config.yaml
d_model: 160
n_kv_head: 5
vocab_size: 875
norm_place: "pre"
rope_base: 10000.0
attn_scale: 0.177
bias: "all"
parallel_block: true
lr: 0.00663
lr_head: 0.0051
grad_clip: 2.0
warmup_steps: 200
train_tokens: 178500000
steps: 10895
MLP neurons of a small language model. Each row is named by its layer, matrix (up: input weights) and neuron, and shows model dimensions 16-143. Each number is 128 + 24 x the weight over its row's rms, rounded and kept within 0 to 255.
Before each neuron's rows, "fires after" lists the tokens most often just before its 100 highest values on Wikipedia text that the model never trained on; "fires on" lists the tokens most often at its 100 highest values on Wikipedia text that the model never trained on.

fires after: "di", "et", "ri", "d", "r", "k"
fires on: "v", "m", "f", "we", "ing ", "for"
L6.up630 [106 165  92 152 147 130 112 127 121  80 150 146 154 134  74 112 121 165 133 114 116 154 125 105 101 103 133 108  93 144 132 154 129  68 144 103  97 123 102 123 141 156 138  82 129 105 137 116 111 103 159  67 159 145 129 165 128 183 137 106 105 194 150 129 125 154 171 125 133 151 100 142 120 104 139 103  88 125 134 111 140 130 150 144 154 115 150 113 135 114 116 156 122 104 126 123 131 170 115 133 147 165 163 134 111 117 105 117 144 105 135 132 139 113 111 112 175 142 114 111 148 129 127  77 143  90 126 166]

fires after: "201", "200", "199", "N ", "196", "197"
fires on: "9", "8", ": "
L2.up244 [130 112 140 166 144 124 135 114 139 174  51 129 136 127 141 144 112 107  99 141 153 143 187 163 149 106 116 116 144 140  94 150 130  91 125 143 138 151 109 120 128 125 126 117  97 162 154 152 122 103 129 117 123 147 123 166 129 117 141 122 116 123  92 118 137 134 136 159  87 127  97 123  93 102 126 103 111 128 124 142 144  93  93 103  92 143  81 109 141 113 145 144 115 107 110 174 121 157 131 154 104 104  77 168 122 122 143 131  77 156 124  87  94 118 122 140 101 176 132 145 154 154 171 174 147 121 147 123]

fires after: "St", "di", "D", "L", "T"
fires on: "f", "et", "v", "ong ", "s", "b"
L6.up193 [ 92 135 128 118 151 183  92 109 124 127 112 177 106 150  72 162 111 152 135 153 117 120 119 108 113 155 139 129 129 163 129 151 165 110 139 146 120  89 153 118 108  97 109 156 132 128 119 132 135  94 123 118 114 141 100 109 147 141  86 152 163 115 138  85  83 127 125  96 124 132  87 119 141 159  88 118 165 114 170 122 141 140 118 131 111  64 169 127 157 136 127 142 117 173 131 114  86 106  91 147 166 135 143 115 138 101 142 183 168 113 114 136 124 114 143 133 104  78 107 130 116 139 138  72 145 122 153 139]

fires after: ",", "as", "2", "3", "7", "con"
fires on: "5", "si", "bec", "00", "6"
L2.up273 [147 148 133 131 135 156 179 128 147 119 132 167  93 104 150 127 127  82 108  91  82 175 104 133  98 156 133 104 165 138 132 119 185 130 113 110 156 154 141 127 117  96 116 158 138 133 103 118 128 103  89 133 105 124  89 112 129 156 103 102 138 126  97 175 120 133  95 109 132 118 191 154 125 141 118 155 102 145 109 115 123 108 116 115 113 133 119  92 156  98 103 153 104 119 117  92 125 151 106 141 166 121 152 120 123 129  67 128 125  85 119 165 135 146  82 156 119 134 118 157 115 121 153  57 128 110 133 122]

fires after: "us", "vid", "v", "ent", "ss"
fires on: "u", "oc", "in", "ef", "ob", "stric"
L5.up565 [ 94  58 146 135 139 124  98 149 150 134 119  88 157 139 119 144 103 154 107 133 155 115  87 138 110 129 118 139 168 131 152 120  90 100 178  95 100 143 127 137 132 123 114 149 141  91 109 112 131 121 107 138 155 137 118 108 188 137 115 156 133 133 135 137 137 128 148 130  98 127 125 124 129 164 157 107 191 124 161 121 120  90 115 114 142  78 112 124 103 172 124 115 114 155 124 139 107 158 112 153 155 151 143 124 110 116 153 133 123 114 136 100  91 120 103  78 149  78 108 128  97 153 108 114 141 104 138 103]

fires after: "d", "w", "r", "ad", "ri"
fires on: "v", "ind", "d", "r", "ard", "re"
L6.up136 [142 157 105 118 109 169 156 139 140  95 126 110 158 118 121 197 152 150 139 134 141 111 113 137  90 136 151 106 143 104 133 151 153 146 140 110  96 109 152 135 107 130 133 110 130  94 131  99 145 112 153 107 134 133 134 158 130 149 159 172 147 144 128 126 106 108 135  78 110 149  84 137 113  75 102  99 149 120 103 105 129 145 109 141 124 108 143 179  99  73 109 136 104 148 126  88 156 119 120 121 136 124 104 139 107 177 166 160 135 112  70 120 163 136 143  84 120 133 133  94 155  98 141 116 133 109 129 120]

fires after: "op", "ed", "B", "ast", "-"
fires on: "er", "re", "Al", "ser"
L6.up34 [139  89 193  97 144 183 121 131 108 129 142 109 161 156 123 117 129 139 176 120 152  78 143 159 141 148 116 111 158 109 132 136 122 143 137 124 147 109 104 119 115 190 140 109  77  97 159 154 138  87 110 125 139 131  90 133  93 135 119 144 143 128 164 146  96  83 126 105 131 114 111 140 132 128  83 135 149 162 133  92  93  83 129 165 138 125 125 155 145  98 116 113 150 180 115 130 149 113 107 125 104 117 116 144 100 108 145 115 148 159 136  80 106  98 134 160 137 144 132 130 122  86 104 122 126 100 140 167]

fires after: "T", "t", "s", "re", "tr"
fires on: "ran", "an", "ro", ": ", "| ", "a"
L5.up113 [123 121 141 101 160  93  95 148 116 129 130 127  98 150 137 135 139 138 176  87 160 117 146 150  85 119 141 124 134  97 127 132 170 104 129 170 137 150 174 118 136 132 126 148 106 147 105 121 135 160 155 129 130  85 106 175 164 143 110 133 109 100 112 145 132  95 126 137 147 117 130 123 117 180 121 116 134 160 148 199 119 131  88 104 147 151 120 114 108 148 172 120  97 119 125 144 101 169 112 106 121 106 135 119 182 100  69 145 123 149 145 130 126 133 145 202 117 116 150 119 115 115 100 110 161 134 120 157]

fires after: ",", "6", "1", "7"
fires on: "6", "5 ", "5", "2", "7 ", "6 "
L2.up365 [127 151 121 111 137 154 145  92 143 136  96 118 107 174 137 146 136  92 160 125 123 177  75 170 139 105 117 139 131  94 121 113 157 140 154 148  94 118 143 167 125  95 143 134 130 127 131 115 120 149 117 108  86 129 179  56 127 135 136  93 138  83  91 121 113 106 117 107 176 105 141 162 134 150 142 142 127 109 143 128 124 110 102 155 108  71 120 133  92 103 105 124 141 122 130 130 180 121 120 100 122 140 110 146 137 127 143 164 108 147 161 107 106 178 102  95 150 119 156 175 136  83 129 118 103 129 128 103]

fires after: "o", "e", "for", "s", "es"
fires on: "ot", "\"", "ti", "(", "m ", "; "
L2.up601 [168 131 135 105 141 133 196  99 101 176 136 143 104 130 140 133 110 133 122 159 162 142 106 162 155 116 113 109 129 117 124 107  96 127 129 161  91 145 140 160 116 118 130 139 104 130 112 124 134 132 152  97 130 121 206 141 122 137 124 134 135 139 105 144 120 133 118 125 131 103 111 120 154 106 127 163 113 129 130 150 169  94  62 117 128 146 119  95 115 188 137 136 106 125 118 121 110 182 165 119 101 188 120 119 113  77 160 153 134 156 106 134  86 130  92 125 127 101 134 113 148 153 113 109  76 142  82 105]

fires after: "201", "199", "198", "200", "202", "195"
fires on: "0", "\" ", ":", "ame "
L2.up373 [172 118 123 114 145 129 170 103  75 142 120 127 138 123 129 154 120 151  87 140 126 151 110 140 129 145 117 119 141  96 151 121 138 123 110 119 113  89 150 132 159  77 182 170  92 113 115 117 127 112 110 114 148 127 103 173 189 134 116 163  78 100 131 114 126 112 114 125 114 158 108 106 181  94 154  90 133 147 128 123 143 113 156 151  99 152 149 137 156 159 142 123 130  92  99 116 119 149 121 111 124 140 119 149 100 159 150  80  62 140 123 123 139 117 126 166 138 144 167 118 102 180 131 111 117 129 143 100]

fires after: "ot", ".", "-", "t", "h", "k"
fires on: "t", "b", "7", "3"
L6.up351 [131 135 166 113 158 159 107  86  96 114 139 107 104 148 132 178 152 109 131 161  97 144 113 148  74 141  98 159 134 102 119 147 128 192 102 138 107 152  92 114  96 155 177 134 158 134  91 114 163 109 156 126 124 128 112 158 162 118  65 150  95 130 186 110 134 140 166 124 130 134 101 146 110  88  84 161 128 121 119 126 114 125 111 139 145 128 176 134 114 133 169 120 119 104  91 129 126  92 167 124 104 140 122 142 129 104 103 115 124 136 123 133 176 142 108 160 139 122 124 119 118 125 123 115 119 122  76 170]

fires after: "t", "cont", "po", "T", "s", "p"
fires on: "in", "our", "ran", "ro", "s"
L6.up529 [143 116 114  68 155 157 169 146 164 126 155 104 137 135 156 119 170 118 123 119 119 124 122 110  96 136 113 119 152 102 145 116  95 152 111 103 128 141 127 125 127 124  93 121  87 108 166 105 161 136 129 125 126 123 128 146 157 136 128 143 121 125  80 159  86  98 111 129 136 143 121 157 112 141 123 144 159 142 118 145 148 154 101 148  99 103 126  97 112 126 145 144 101 165 110  82 169 134 135  85 127 128 106 112 100 104 117 130 132  87 130 133 143 108 191 157 130 124 133 134 143 112 144 174 110 126 132 149]

fires after: "S", "tr", "O", "Pl", "R", "ob"
fires on: "er", "per", "at", "ad"
L6.up315 [103 134 180 131 123 110 118 103 122 108 128  66 146 141 129 142 101 107 142 122 148 116 141 161 141 121 107 129 141  77 138  93 131 162 140 115 104 124 112 117 132 102 154 115 138 143 123 127  99 115 140 130 118 123 123 123 125 135 138 118 170 104 177 143  89 120 109  83 192 125 134 151 142 155 163  79  91 143 127 121 116 132 143  68 130 109 112 153 127 137 128 110  74 122 132 135 146 115 112 126 142 136 150 176 113 145 175 109 161 130 127 107 121 166 151 112 131 128 170 121 125 125 124 124 142 108 141 205]

fires after: "f", "g", "h", "al", "n"
fires on: "th", "ac", "and", "st", "ir", "ic"
L5.up209 [134 200 159  85 110 151 155 141 150 123 106 168 121 147 115  86 148 103 123  88 135 155 163 152 108 108 107 133 182 113 121 152  96 129 108 135 158  79 122 150 155 139 146 114 175 129 134 105 103 120 134 135 119 141 121 153 160 185 161  99 100 102 134 132 128  78 101 113 113  95 144 143 127  94 142 124  87 118 130 120 177 134 104 159 153 127 123 120  68 133  97  87 161 136 123 103 115 136 141 169 103 131 127 131 142 136 114 142 142 157 120 140 134 136 104 107 116 110 127 148 135 117 147 126 169 118 167  74]

fires after: "R", "w", "G", "A", "of", "T"
fires on: "b", "ent ", "er", "ed ", "f "
L5.up304 [170 116 121 131 122  99 112 157 129 130 128 157  82 129  91 135 121 115 131 133 103 138 109  92 145 152 150 129  93  88 152 175 133  98 106  99 124 153 136 139 126 119 120 188 161 127 199 151 111 105 129 154 133 102 105 159 124 103 115  98 153 152 159 105 170  87 106 138 127 129 153 139 156 123 107 108 126 124 146 125 146 106 115 132 113 106 113 163 156 106 162 127 159 136 129  93 119 152 105 150 118 115 152 126 126 116 137 155 120 166 107 149 113 136 180  99 163 107  83 106 114 122 109 159  98  80 162 156]

fires after: "e", "y", "o", "Se", "le", "ib"
fires on: "i", "includ", "oun", "ach", "att", "ad"
L5.up550 [109 155 115  95 121 161 117 107 138 155 151 125 143 165 151 117  93 128 138 121 126 104 180 117 135 112 135 121 126 132 117 125 141 152  76 153 138  64 193 136 131 139  99 113 155 151 140 149 197 113 111 113 122 142 124 131 151 144 111 111 178 130 143  87 134 130 105 161 119  74 158 132 114 131 107 124 150 137 144 127 107 124 135 110 115 110 170 117 147 117 160  94 120 134 139 166  90 142 109  97 103 116 125 148 107 139 159  94 130 127 165 105 116 127 172 104 103 109 131 140 162  88 124 151 137 115 180 147]

fires after: ",", "w", "6", "7", "2"
fires on: "\" ", "rit", "5", "3", "7", "2"
L2.up465 [130 168  98 113 132 149 130  91 142 149 130 122  99 122 108 127 129  92 139 117 134 122 139 142 129 116  72 163 125  93 109 128 155 101 139 122 118 123 112 179 144 101 125 110 182 112 132 132 140 108 131  92 121  99 153 106 145 180 118 143 125 141 109 114 160  56 157 143 107 143 131 105 156 130 139 145 140  89 166 142 141  96 127 170 102  95 108 147 148 125 119 136 123  79 130  99 137 135 155 146 106 161 164 116 130  97 147 107 124 131 116 126 100 125 119 111 137 123 113 105 147 133 163 119  78 124 112 131]

fires after: "201", "199", "200", "195", "197", "1"
fires on: ": ", "6 ", "5 ", "8 ", "9 ", "7 "
L2.up105 [119 124 135 117 110 129 121 143 136 159  69 136 127 128 122 165 147 138 150 161 117 123 175 132 121  90 132 139 130 100 157 149  95 128  79 100 151 151 156 117 128 127 131 169 100 117 184 120 108 142 163 114 116 147 115 147 131 127 135  88 100  79 129 135 160  94 137 149  87 104  98 128 130 109 126 104 131  62 117 124 128 161 152 122 157 181 105 141 102 149 124 122 127 114 131  93 111 114 121 116 113 151 118  91 110 102 142 156 122 106 139 106 129 142  92 128  99 166 142 166 140 163 150 117 131 106 148 150]